Weights of a small GPT-style language model, trained from scratch on English Wikipedia: 10 layers, 125M tokens.
MLP neurons of a small language model. Each row is named by its layer, matrix (up: input weights; down: output weights) and neuron, and shows model dimensions 0-191. Each number is 128 + 24 x the weight over its row's rms, rounded and kept within 0 to 255. Numbers have three digits each.
After each neuron's rows, "fires on" lists the tokens most often at its 100 highest values on Wikipedia text that the model never trained on.

L5.up714:118153146093108151116114141128162106118126107080146127117170166138082123135110126129110133131128140132100138128140162184120127133100152113114110099114148138155105094115144087115114155126172129150135115074100099143119131168152132085128141140105151132107173138157119081169088104147119116183156141100165150092093168146116131146086137099134156133113144121149097155087110087134117150103128100080141137126115136118137146099135102113126147117112184163173124151144145108145171108098147134152149142151100134104112121125133113166085162122152090117132174104142121112151107112169130146133
L5.down714:088138136136119121117149133170111134146126110166072111127113133154116094134158137134131142160172137120115138132080117084085128119138172168144115123121074105106177095122101136150143117102082105133126141112134111157111133079150123125135145128151180134168080129138175084187134184093114093173110119109099110150112183161122172100118107128110134112151145120126114105121112107108131145143171132153113117133127127118137108131141165140127134160124148184106116121122082143104126136126117169118141140127115138149138078146116160099133096137113129153132136119084130161151110118108120143100
fires on: " in", "ch", " of", "e", "is", ":"

L2.up299:172174129112093140176162141097081107117122106072152152142118113127129129165143105122093096105088139136130171109175148169127135108151155108138121097157149176136140089132123170108109112122073099146140116137116134121141097102105131146127141104104139124162129112110166088166123122117149146118090135143126102109091112125156136101110132160144114108140098118083124105137139149176110107150082181126114157120109147177148160109142148121133125123136135129144123124089147112134113138144135111186153120126151117061150147090133116127130089110119102126142150145139119111150108089121123167113
L2.down299:110113130143133137134135117119132134100118122151119146119137151140107176070098175113113124160136115172158171147113112136145126139154156171164095134093102081116118109110131099146088081168114145133115087144111124140139127109112119143142137159132164139144104134135102114121111118132156132146059117116125096163131156093146052128150095138112151151133148133099094107170155101121121116096160132128103137124161055132137097101148117154133160142132124156134146097133182103134105164135094115125111167146164107152123124186122168150128153133111109129151107120125143128101146120128114104108
fires on: "n", ":", "°", "t", "s", " July"

L2.up20:124100111095125097165133142155131130146161139108124120143125123141070116114144164113134104144104127136133145088115097116173088145114161143109147129078092122133164078135156067173147121081141130119119114137120149129113121120115133152127142112123129140142102121124181127099105106126190140148118179136159127088144153125143134109121127087164142124118139116121166136116159093158134136094161133142123094180126140107089128151090114128094152095141117130130095157130097088120127106168138107173117108143092150121178117100126156132126156091121156138143143177119131114149147153181154118116
L2.down20:097124098128168121078147151102128107123088134102159107110151162160148144136101125141131124126148150103148127097139114124090109121133157116123122134091118146145161157112137091087142130146132175137127097096156118086152113103147137137153115099173198111154109113129136170151159153138108141084105094127118099127138116143141096124123111141096139125146108091069088131138131099112124154107140162149129121124134092182122079100172140161142136168162137118125092153123140154100136140118126176143124093138119158094156133144128076164131147112125171106116151124082131142098100141141132113143
fires on: "7", "8", "3", " to", "5", "6"

L2.up224:119143165124138210092101101144101102103142081105138150161130104126139119148133097152134101132098129135121101105131133137148140133167085089167147113136076126134124154127114090167134127125130152136101157129158135123140155119084124073130149125107146129120117131117108088118111148106112061111169137079133135163155166144130129088098108130131091148124132081149127124162196117149097125157140146123127128096124146100127100139107135134169112123121180152111143131152138123145083160118127152152104145121162159126142122107116126119158117160124135105127117142125195124135135118119108160085
L2.down224:105105111121117130092152162130133136143136140104169125128126132159142130110110117109142149108116151083103136105127175132156152132133137122134104130098167144108134131109114137094139128157129133110102111092117115157129113148197145168137145148148143131094122085105144138118114134109144109087135148188086115147112113082142078127138168100113136168139139153155118102084113141079100110112141131121116119156080113152153175102135141147065148144112083105167147106122093136146109083138138129143141148131133127103100139143167113160108131125115163180097183160114094141162128140113141095151
fires on: ":", ",", "der"

L2.up634:114152151149084130115134115105110178136098132089151170117138149115101127116142129119145139164121100160155114085103092119144137093106155128095135135148108107127150141134143084115143090132098123131154160150145110149122094159146089143147133100163125112047134147137117146109118126140158135153097141110088103140116085130185112109138139177138173127160083150169160141133103143157133132131136129107130077095180125152098147094117143153139061124128100096128146121120115179158114126118161114102097145133127121126108092132100109107121154110139093135104117136131129144148140134167114112151
L2.down634:108122107099167139139135108123138125130165110138108115133126110131154117125173131150185151050123142086090169186154171116136139092132113111169150138138124105111091090127101162129142153093137128145128141072142150099138113104125144086126090156122103151127126119146168159175162129111101108120138132124126185102137110106102148160135134083137098107104107107105117123113127117113149116148074097160152172108116124108136135133148106113137158078125159146104121176152134112114129117176145124157153098144101099119127154143100134142137131151127133114158136116118122154112107144130168131096
fires on: "ly", "ed", " German", "d", " former"

L2.up433:110157142143161101153148111107133109103123131099146111138151128115131107170132131160127125144106087125104148108119098119130141106115131159122068135097143113142134129111123130180131085101143159117157118152148108115110134096123109181135124101101111125118126149112124060157119121152142090168095129145147130114155114164122154135139151141106157126128116096119100111165135089093130103130125179134135116118150123129148146137138100048140111102147117101118150153093151079123118131098122107185128107146093113132147115126112147144139136073168095116172173133121125134143185091134151176092
L2.down433:129154118130139134141113169143134140160161104122176136128101135153113155080130145139109142073145162093099092139149154141111130130115113107130153109129102153168102116096118141130119110156134107129096113117126122147134123144140178103155119127080115146099108155152098183153140139131105108110128127108123116144144122065136114102150130136120072140100197117111136114154131148103130140145111098124147185168088116122070148110043128131116144104127152130138125140129093129121130162145146128142136145129161126149122150126132121160155091140114172128107128095098124129150134106149089073169
fires on: " and", "w", ","

L6.up329:137153155136135129160108106139082099113126116116152142172118153130124102156135116126133161079144162114148119123123137116157144094144134120113128181116146088110125093118150127124190124175112116160111142128139103168122117149119155119142106114102120134143140101142092159167105106172130153141077128117143112139100106189111113080105181104113118125112089103107134131152127144166146134123123122114143103127168117168170111107124154122165122113118097119134094106142133095138152085122083121128115118113146121139158140156175113106093162093110146149133080106133100102124125087196138105142
L6.down329:097088130127116104088133143142114131131113150132174131141143165088099139129130163182174101111140117131142148157151119141106101139143166125149131096132128144147115167110116142117144116157125179145109103096124133122146146122054100147105165125147120105121126129101132122081127110147122138163172136118153133149176084103113129170124114160120118117146139094107134157094123121150175102120156131142172099152143094071123123146131093133090167161152131118118107085111089145144114130094180139121142092153160172120131142136117141112119100134099097080099140098118164101137133114108129130132
fires on: ".", " |", " M", " for"

L2.up462:108144148121093152169137127091117158103123117111142141138129156102126113117146135113103107141146117120102124087155120127114145144164098140146095129151134144122129145099169152141156098100061143119139124139092161097124138145103101111144160124134136154138111125154077108142126085140141099144178101124139126136137126133143103081086079117085144078151126108115133137160159123115130127131135132141139115147078103134136154092089154094154079167121154107134183141129094110151105134143167118098133149153147166118160131145072108131169126098121110155117105124163132151167131142123108195143
L2.down462:121132112117162173139105136181140123100150143152107165116150111163135108147108138134099114096117137100154084130132112120143095161118107157153130117136119129090121130101140109151170148108116142068140116103179119178133130116130102145170127097152141091132134158158134138113136175125110131117119092173098121138108131163121062160153101118122157148141103149108141131103157113150101120080117135158134143119125103134147082094131155154094144124122101140123108139116135076120124166130070120090159160118144156108158130159148107106114125143144113135125167158065130103155134120135126126080
fires on: "er", "t", "/", "n", "r"

L2.up80:165111117168167131133112153134110120144117141116115076100149120172125165104143147158134108130105116173129129123148155121131163120127142084135123150097208111093094102151146122147109101095105149114091120096175151144137162147102151166126124113148149124133120143152087125119118092108098076113129084117120114157148122110168124142143127135084131127116106113117119105145141165101108123125132106167146087160139151128115109132149145138095126116163103119152126100105103164114103133106138124077121099108153155114145123129198121116124159099151140127166126135149161096140164133097086121088
L2.down80:131106137104112102155160096121100125172121104121132091123150120158114149123128116117146075106136108143139150152136130107128137152152137060127115159132153150118167160118110142112101111150120143113113118158105188124114167123172168130112216128109140106126128144099103098133147110161121113109118115141101151127094165110112140141080124139129163091082139146091130170153157140112082154112113090140118166169117164081104147131126113120164102123138135095149139139111119151111166117130132101134110155115152137102127139139096138102098133071108123126143149154136155091151117159150137145098
fires on: "s", "y", "-", " of", "w", "ow"

L2.up109:165111125120151123142120122139119113121157097124115122145109152154151110131156126139130135127092136096172134122088135067156104138170109161075141115073128133128124143087130170167147113165159107132155127117089130142156100142083139122137091133149115117080150123121097133166139123141183070150097143140133125106129144159128111086146129092130135171138127113127147101121110089141119119126134127126118136127123092128126124111129180116121152105163150084128100155132096132078168049147144124100111141138123116104149122135139177128143176169103152109124109103121126182140110143134144139148
L2.down109:153138137131112130131157084153111086100157153164136130123090142062143172112132128133161083153133110141106176099151087094118118158117105093163140141127098117130106114130122143085065086143138157133132146105129137140116159141114104147154166124148151147162138149130156121121116139139080084141134090094141103164143153113116113115113086146143109104147091138104167135114092144106146127108126140129149096109136140101158174133156121132114154119155102157093162130144105150110106138183146093127129105155107119156130154087193143143101135155119152110101121118152123139137139135097116127112
fires on: "-", ".", "\n", "N", " for", "And"

L2.up328:142140124163159132153130112128165117123161104141123065118096101127119150130128140172173107096103086132158118142087186103107118150138147177179179167074121091162120124147133160109140159133149126148123090132123084147093141146112135116132119120140115114118117117158118129158125154130134147075109138140091116111128104132128134118154125095134138139111133130100130142166114101127136105197109114186120165119109102128145145128100114145121150119134097119115110132127156098138104107136119129137106124145102117109124180124134162099083137108145143125166119158121156068135114142160095075132
L2.down328:145144115106079125159126125131112119162166107136118106122129138142107139096114140178115095118133100134130150142140097115122113143116093103104118121111155153150172117150112156149116121124151181128137109115131176102119115105099141132114121124127131100131164117144110085155103121106123101140077119091130101158079121140100115141140148190073127111140136168108139124121164138174136125092156108114137092157110171147157122182136081164136128149161173124140179112095109142107141172156137124130127106157147170118140123085138091109107128186118107152124113109152121104117086129121095141116
fires on: "s", "ions"

L2.up678:189151176139133143106147145101137141124113171143097155110092114157128102136107085143126136164109120102127104118140134125128148146143134131129150138133099173117161133164099115148162168099147111149111132104117161116107097141083133124138170085086130122130142141136116069146107096102133120136127166133151138143120159111138153148115113130169169119079133128115137134136121147154105171139121121125138101113137098133147146101075151164169102151105125133119149092101131123079133133143110107135107064091101137089132112089102139132151190101089108146105146158119132130125089169117116155121
L2.down678:142131123198129154125123098131168149128129072117123122137146149092129137135129175123137125142129145141146129103129111117133087183110121114169106073090121143098127151115141144091155162138104143104204138094132124118131081095103149118149130117186120140114154127142125099119152126074128093128097120143114082120139125169106107121114121158106180146130110123134095158124157176144109153147102104154163106104126098152158135132113168142123143129114124106133127147104117141132094124110090159117136139124129174107110083122121138130119109130130062116138104133123165127129162170103168125138
fires on: "2", ":", "-", "3", " /", "°"

L2.up580:151129129170082122139102177139103113116123134104169113094119097112146141156131124095105127112081102135066127095150100077177140129134155143122073127159142118145105134097147151135159122111134127129089157135129119100124157173103110142131109128117153142118136137079096159137130133098146090158120165165131125131096141124137130093104187144126167160172134131138093165160129089134145115181119119095104087137100147104125063116125107135151108183115134114136111135111127126143136111144147110133140138135138169092122090129123131148159139142136116149141110125152165167135119144136084129125
L2.down580:103101156130139152124087140081161149095158146173109114138144106133125116134140145144123132102106173162090113127096124103116142102143115154130132119114112124126172126074157144118127114138132150140118099097149115175153073120126170162158104120108126112118117137123108154163111163127107121174075150066112172115125107116130103113138097128134121130149132098121139115122120153110137116143152128148124155125120123123144138138071145105124108113100147130135111155085170136125095113125083084145170167153165107148129118135125113125151133126172096169148129126124122157218107100131098133149
fires on: " of", " that", " and", "le", " &"

L2.up726:158157128143112172160127133133190091149094130166139175108104169160115085105157137115096104136100139113133107132139183127111117108118131148114125110112148106134114095106126121116106167126167094129205159117114107139116116120155122137098158106129080116105136111155113116167122123126160091132138109135108136125159134087132153099114090093126094166100126105149114156121125087134130144081106116110126153093104141153156172102135110099167128109161106156133141141166130102162127138100154133113116161138117108150133092117143129157138111117134131168131110164115171148102099133121130165168
L2.down726:109101100109136108087115161115147120131156097109142148116155187092148175160129112169079146097113101134171139128138089120109121107135115160111132148128162125171118156130125145135123128082146091141121078152194124129118139125095148094132142103116133134099157120111149157112145137110115180177130157092118148091129132163089168109137142125146133093149127127122134118103134143130131127146140066127143094148147062068138091144129129139138124149152124111136088158171131107119108143144085127097128150079105162113081136121122132141125132115150161134142144134130130120152139135129154106132
fires on: " and", ".", "O", "N", ".\""

L6.up400:062144137103135106125111094166130110131085121100155156109125140194124101121173138129113123117115146173130102134111153157123167128120117122156138117069121147184124127099170133174087119170122084124127138109135154130100102153079130154151114108140097099134116143168139123125137105098168161113158113218137092122115128137128142134151124123119125114130134123109160138127133137103147148125142143127144115159135134171100125153098128159146112112111109123127120115144144121110126104104113095152114097133114126133100126075095132151137119095076125094124131145122191138113118162168103112121
L6.down400:121156121117115154079149115153104137142156129179153129115130147137144154106176095163108131130156102102154139118113125122110149159123132128120102143131139101132154143125142083096122169124136114128126148152138096101144110131102136124107108130100148135137128114143091139107147114158136080085153094139144181110137089124141111134128138115181164166103131154138146090113118173097168120120129084114141125118096186112112128170116145127116170115119152121074143148124146159145082121182124131130171155136161117113109114133107129063106144128135140080127134102126061147114139133087121090120
fires on: "t", " to", " not", "T", " •", " T"

L2.up518:115127107067140107143110129159131098135129116116150139144141121118140191140111118152147134156142158124146099113106133082094147120178137149124128156109129145127164141108124126172114142156123058139107123137156172086132101184114086126116127102127100121095157106157082122160133085131136139156122083158132131128135137156118098129074171122067116138138137109113149120127150124144152146180144112113101132146146140145129131132112115084100158106137134116125139182142100090112167119123120144126104101141114172112129116090086169118148141099106134137119130156153184140133136126133124089147
L2.down518:142128128140136108118122122131178108120133127136170108146127121124141142113178090114143138168116120103153136126132097132140097104148164148104154143148132181125159137170128106163150159166113143124095113090145102123157139102117076155099102140099107157140128148120098123132125100107149163120139126143105115088079129164162132115090135130126138130163137131145152103145144137152094120142136152151113138078083147093105099132067081093137091167107119137131163118131118166131093124148127125140151172148080155140109143115109150141128146120079123083107108110169171123093111124102087145152
fires on: " as", "-", " in", " college"

L6.up97:090118144128132091146146137115112151105122110155165139159115073145148121129150132127129139123076091127180144132107121108114158089120122111128092119119115141131116142122095190117118117172136106118151165164152137114116148125118146161144137133089145124161170070120141123132106139166158116124088140127131125111130118147164127108119158094127136127098161131159103128100117107132114193077140137113149104124154155124126106132113127148135138175146123131186102132124133128132128158098073146163079115132140156136133112123090133081100115179127119103154059137100173134156151096119128131131
L6.down97:140106128112129133125098159148140118104151108131115155133121154108131193101159162090121133114120127194093091109113144139111106086117132138133155126086153096127087158121141114111096132119173136141117115120129175124125101147113134114118138087087141146150138155151123100158119123117085149113122144166166142104146145108113142148072083156096095087119151136109151058153152157124142157148159136131147154113124126113107121100163147161099099129119107114116155151166129149126130066126186122170145109087123111114127137145104138114158120100114124103150134101151135145140177127139121105144
fires on: " is", " has", " with", "),", ",", "\","

L5.up123:131148135084126140124138138114129094162133137122135142144126199118128117140147154144126108128142173168105105112159086070114121154173125124129106111106163090139127154091075192097091100127098129133143159142137117137120153118130114136136091138171160154112124117131136145131118127118088097132107128091104093173101118111138122128118131136113146097127136113116163137108143137100159136099166190075145129098112117158125121154121120141111144147085180124147080104171162114080080134119127152136108129134147119121131154099117171130115134164144119161116139155110132141116131113123092099098
L5.down123:136065147143120137124108147115142126122128131105122136141105101136144099117126164120144121163143138133111139169098120142091174096072078102123148131097162126070153107098131092173167144156162148120127128145145117115138162134087098116101109117063138120112145141087142083121119136094123103148130115131154111118161152114114120124119161119192145107078127154158120175064125175115110165124129104122114135139161116104155117109104169145140119138150132118144146142094150151110092163158141100139133127113145113144093158160140142129098134116147097139159112143120135135130125175158131114130
fires on: ".", ","

L5.up226:131137107072130103180115166150104127077063101139147123128104187100138141132122189122155129138099163109160107171118154125108166107139114116149115133111129096154111097122125127140106155136133107161145148144167119097124119161135121155116123099134121123145188102110120140130125176105110160132128125127094103063076139135134132132103087128134122116183097133110086148114093124133131105148138142127105144122123164113154120160134136125167109146125094078160110123120141091137092133118094133161100140088146184140152165126147151130123134129141142138137131093141142154114152128146135114112
L5.down226:149173130120123080126127137161131129117118148113125143114075145121130090100110163086153106125131131140105142157112138135106150132123095163100139159129140178142116107154143175144158147122113173109122139135151111128099121168167118149115138146102113108107130143087148137082174154123178136147163140095133102081138130128123118133121107102157104106137119125141150145107128114133134122128164115098109130096110139089139136134134136128154097112115174121120107072168143131109090091052158167122157141147131135093069133137124129138155123112122126087132166106167117143068142150145161100143
fires on: " and", "ly", " top"

L6.up634:155134108130164122130100082115101150109100129153144100141209162128147094184137137129135201122131115107081146138120143109091132088099115157144147055148158139128122108109115167179108107137187132109157144114133144078131142110135141145133130155114135108148141098103102110110146135072120131154133132140090122140149189127158118124114139133131129094104131113101098108141154106137128137163138114144104135081142155153147173139127148143102122097104125116132135131136129124143099128104082139121136164137089143084093126119124152119167112105130122123104127131116104129158131134143143088123
L6.down634:121111146152158169111143169160175101146108164142138085077160045150142145136123145149102115126133109125086141113125152141126149087126141138162132133133128108119138196127146114114117130123106134141118118090179149132138135087141105123157159134176143103153109121145132106096143137101157127149171084150144121177124141126138119082119134140146114114143100110135114135115089116126137099112154086137158142111131136140126133130116120122087082131143118106111116139106123135124129158097072122175142128109151115160100103129117155160109142137127058148093155110136137114071125171115142112133
fires on: " an", ".", "An", " sub"

L2.up311:087142182086148152131124191100122169127127154141129146100090122112132150175153122104134139128146091117165141115128214106163111102108112107136122121139154107116107126140119149120092159153170096119148117138127114122132137116127100136132107144114098141127117141159173114119124130148126137124152137076125124192128111113149134085107150112162152128148104143119108091115118081159142150124157129096112141126143129130112136090098144105159155141147135128190139122126114063165120136091146106170115137135148117122103138098101100128166103170142100114089132111098145096112129133156113100134
L2.down311:156122117127092119103128100107151111131105101141140111136151138109162107154143128128071148080158119128112139145113149159123115157131198141123119133108123123089137131098135117166144108124125117186203119092154168179150125124193145130142126095144152127121118167096126097118142138080136138151092107085142114111112145144099130124066102171104143122115129125130163138118167118145129129109112092125120141178129120105127118153140129178129102118114145103105090154106125099137092097146160114161124147167142134102155135121165121100109094122153085145119129088119132139125113142133162140126
fires on: ":", " Francisco"

L5.up298:109090121116116110165137111131135153156123123140138105116122144146132096121144139094105124159122135137128168160145125133083112105130145141093094088109122109160131092087117133111147130128123172111126165170103130179133153125108117137122129121138135114113193115151137141117169090137089055167132151124082112137164160140148107104124113113115052145141126148115109111152163153096087144128134147125131139094113138163145141127123117144130094127126192117168137087113088134154141154128133125103101121180109139146138126147143112124092167126121075113153151139086133101111152105138150168129
L5.down298:110156100105145140129090147112150132112101116123105134123122115172151152082174138175146113149125130143124119164127107125146120163097137111166134113143112142076112128121148108088074131161129120151124132113123127113192114144114136126137128135091099145142149098116123143133134128125115146112184129147116102122143117160131132148174167127070146112092138119144156104129180126119139160087126120118086146129136115096134093168091136068115157176151100086134138121108159106138147083101122109135159138143105127133106134110120077107122099109133099198105143130149157149148175148120117131129
fires on: "er", "m", "ed", "born", "ow", "or"

L5.up642:112146105122138161145127124109120102120133125159139117153129143102129103126109121146122104111070182101097138120129161140135130125134116150170120152109162112159089151126130128089143104145126103140109171115140130136103079164098182145165076145146133147127150149097125109118145134118149104128169161137127075133077167145185147110109107115090138097140132112165138115070142140160098108166112153111106151159125152093107152141116113122117116119147157136140133133140161113101153119149138136091109131178163098130094141135109181099162121187146117135093123116096126159137117164133121124115
L5.down642:152129134147126167148170128129163122085149135121149156153108143099110083143137150116115170128141117096143097153129150129129157096129075126131151104110110167093113128145123142166170091142113148125165076173137065131134138134153113140108123157098135104090122153129139141114123145142101136121114123129149118124130137103063125123089109089165140119134145107155152140185076101091163113115167170127148107126123137124120155146123115097109128146122123125130110158060154116118093128104140136147131137119143114123100101091166160148095164130087128152142116136152126132104129093159101125176
fires on: ",", " and", " As"

L5.up73:091134146135138126134130113100162087154155158110155113159064169159152138135124141169151096157151135165151122149148096142119135116111112161170117089081137137108122095130149122120147112131141124148167138134143104170108106068174123154142113096117100195116157157129130106124106084122145094138125136154123115136187095154158125163127135138105111131134122110125056155109127145162146113115138103124146115133102105174142158113145120135128094144068140118128132139098161125152134089145132095124144093088105120112111115129138122167153117099139122146125143112124116143117113090114096147102
L5.down73:127115119099112100151132153128098156086123073091088109140131113185132138091142153149088138085136109128103119116088155147148096102136151164141141120149127131123155125143160149090148111129124119118134121162131146133111119158101167125113104095118167105105130101115108111138135126165091186124127146133150110105170111113107142128145105119118147159127159129154159122162157074130085130147159125131110163138098178101100130071125141128158112131139112172160125154162071150170150116087121103133126133133130126144124148141091145103115106138105151166151142119132113093083152129119129102167
fires on: " and", "2", "3", "c", "vel", "we"

L2.up152:122126184117095140119145155113111123134116172148134118112126133135136124145156147172103167106139116112161149114126108107103125156155134169102118134117092132119104126135104139118143104131137097105129140121141096192161089139128168102086180091145118138101136183131084156093128112136148101115115131132134088096141122112126111170162062152111133155066162123119131162082133097121162095135112139146129149110104095127141142136155120098146164170119126158146152099150120128062138128136163116116081122137158155133119153145104125124116164128159144144116109110101115104113099139149094132108
L2.down152:121137102161121113146120111105087123092110102124137135150140163109157122124097111121121119116149103117109101150144118154083158122140084156112112146085131105123128121102136135134118174130143090123141125110135174065089153136121050148129105152137098101138138126105163120120135155125124141129158162127109147136146111155131146110084170110135076103138125141168103113111109166136121140122128069116132101164087142129160130117172060137115152144129139120102139140144122110160108128133131092119150149122129148118134114098153122161138180154125129142139144145189130173120134125107206128140
fires on: " and", "/", "–", "O", "*", "N"

L5.up663:098099108111140127156153116147128155163158141134175096138106136157150107138132104148145150134125102113124087131115099150116112136083101092177083143117157134110108104112096093102149107116146147133129108136157137117149126108187140212143146095142091115123158114126113152111098116167108139124137115172086102142179101166123097115130158107146133116125099092146136126127122121119134107138186147120120114089124119134127138128136135110134087115101164129128165109122117126113166105130128131190160145135127112180137082120165093139147132132138148174134133125102114119172102113097142100163
L5.down663:134125140132144152134124137132139114109113144128138113135159112104144151151115109121109116108110118183140135151120137149135107118165138163108165124104113172149100147108102122172096149118085154161125154151126087130164149146109077096113112129101138170130109087133141118144145130091115146125121131104161117106065097111114172108131118127102124126150168142104116099153083136097089172111131108063151132116096118117115153092123132175137176139114132131147163160115136143116150136139181110126178131118113103120105147090094166108124107123132147161109137114119123127173176134166068119101
fires on: " and", "c", "=", "\n", " "

L2.up572:149120158097095112167097143136128126145132165111166153125136178137109143113154133108164104163075133142142076158139150158133150117124109131095116102113126120139109121134185140084109112114085107140170086094133110144107138124131131105142113091128144139157138112121140127123125096205147132139114145137112074135157107100159125143108099118114108155141087106135159142111119122138140152171128143122145100119143138135099153152128129151151093166098159126087159143102121136135109131154138096089131151122180112108150154110110110128142059103151117140086100132130102128128181146163116094131
L2.down572:152205153116157130130132103119116118118137140137129099132106100123162113081120123116132100112128119165119165128143121100149120130163173126159166155138136148120144112133140099159112133156121112172109144108065109135156149147129161091093104161092136131087110159090128136101135144080121116124127168113128132180145172080105151077159140149109136086121161119091096134133114102120135084085125121140112144118108146104170131173143109134125154070153145118158131140147134113122120112150126126101101139094114112126099146127162104168095129157169116098156150135125115138144120126141125092144
fires on: " over", "s", "f", "bl", "ed", "d"

L5.up583:098113149123125142118171167116117130118137114169124116127108141115132157131129136117129126101108121127107086129173131145157096151143086210143109128152118100122138128093153142139165100132117096138108075127130100136138145095091151124131142153123096122132128103151121122136120150093083155150134159130117207130143094131091108118183095099133104154176103109134162145134137138132130131131075137105168173128130108136087122154122111164129134094152142160126125129102137131171131100174163167132123150118130144103123108100125171138124111163101158141113107105085121099130093100126095101116
L5.down583:146142153115139148125127115153142094162180171100109119123144090151141090148129129084087119127161089183104150159125142132130066164106182116138125143152116165083124107134111105122133152150100127165136119121099141093101105136176127172124115101113111113179088114118124110096180157102130108114148127138138082102163102143143147176093129138152147156145128145135128131157107125121145114105137106073104130088136142112137143152115119089132142144141172132136096095150156121152128108117134097095116130124150134125112089138139183105157113135145106140127113097124108131099136171121116118137
fires on: "°", " |", ":", " +", "′", " Not"

L2.up360:148119178111128163114101130130079091137163110089123102121102097162131118130156170161131155147089129140143135127112113152139083139130107146104132141115106102120119127167098107139140102130168118126160108121099148124122108135169127119117153134130114154133160149144119153152116120125141167107140142144156133115166174121097190110106165107106123163103105118105142166114098108125131154116107085118153125128129131088170117057108164150110159113114101088135124175164089123106133076148174119113134152147142155153156098156152103112111147106151117163167110147133132111156117119170115142130
L2.down360:076162078141141135135119134137159081130102108191107087137159131133094123150108136134138119134134121124151140112079149153136134135114157126153108122147123146169147109103159158130144130109094112143115162166197137118117155105084139133107101078129139076136152136113146117111117155126139094160119162118134142110141109144131117102141103091124136115154117121126148099140116139144105141160166170134144113133145107169059083117168119160112153109141149161112106111115132089129109125136112133139092130121110157135137136128133184152071095113124177083128144149104138097132107134154099129122
fires on: "7", " May", " June", "6", "ed"

L2.up382:104145171161090139129120137131087101112113113114118152128154120105139102109124153133138096091140137113144134113174133136129099158142176098148112124128140113149125140130136157118145124138096134090116146128140098129137169114098129195161101144135107098161110184077123148145132181138131134126157159157127129145092115128134130148099115115099086148160147124091115131125121129142116097156119113111124144165093129130130182128118132112109143104166163159137070162080141163138093181130097140135113092161112103083132155140124150148125166088106132083125093110133113117155128097110172136136
L2.down382:119104119116157079131126127100113099106139119110115155178143104111099143163121149109121138129114107134132139140149150147141120125127131078141124128121137097151140139108095110114117135106118139143139075160059125139104071083141157161124115098165109173174109106133136111140124090099120117191127125097102142094096160114124110100161154096157142141156167124175137160169135104140139117154111128139107100102135119110162124150160156156148144118118123155115129186131089133110115124101095118140195153136148161129132121128110122103126133185113128118167108147160156094128133138127088115122
fires on: "\n", "/", " to", ",", " of"

L6.up103:112152125141166130172148162103123142113103142145127156114114128140114103157138104157106136127142157136126163090144168080174176128157116154168153102125160149158116173123136128133104130064153124125117128120141134114123115168109119168117164157147101128120115103092106130110160134120164150103085134094159121113154117158139119121128111119068120128152112140103141114171119120190119133104105154118169108128148141120135079134142109097123059124123116133077126142130103155113109093119140138105131176115103143105111134140090182125161122093127120078127135142115126125111160112137100115154
L6.down103:127173145123142146078142124122148087112119163142126123125152125106147109118080088129096163152146109105131147093113147129146092146149098128180151136200142121133146202128104121109100136154110132142079164122132113161136136099123088147145094142149175151128093076128132143143121104147113132121164127124077156128126153125147142107138110111124121163104149129114081135117142104144158106072124170158149149082119150145137130159149082063103097105133159120143118137156131136096126135121088080099141159128122128155117134185139129127123127140118133130132143120134126120116112126103119114143
fires on: " an", "An", " An", "0"

L2.up235:166123158106131114136109098129165163113076149157147104101127127145136178127112138125081145122103101091123113144110180089070156134163130154131114084114139124110141161124114093116138136090160155124171149094133113136142095139147108134099150102142134135078190112157095123132146114115123150144203115130144114135106134157158101148168122113083135118148085156135122127138111145168129153154088153084125083109146128121081129123142173139148113127150123127167150167124150090129131103131105117151131128114117133098136166123109155127114157115099134109088134120118132142110150154147120119140
L2.down235:129128115159116120150174115119163097082116119125122149143141149118113134096133140111142162134121069102105147110111093145137142092129101102157119134115163131093151131111084140124122122166110112122138086081132127150118140104116157168142112132115126146140088118132153101163085076146089121149147135129167156193155132168136086107123126111147129135148159137173148139136105116118112147154119114140131150094147140092163174173069065096093136160081139159136103120169111155094148145157145137132137131143097126145100106126148117095138117120147123093152132133143134119140139157103118111150
fires on: " of", " as", "-", ","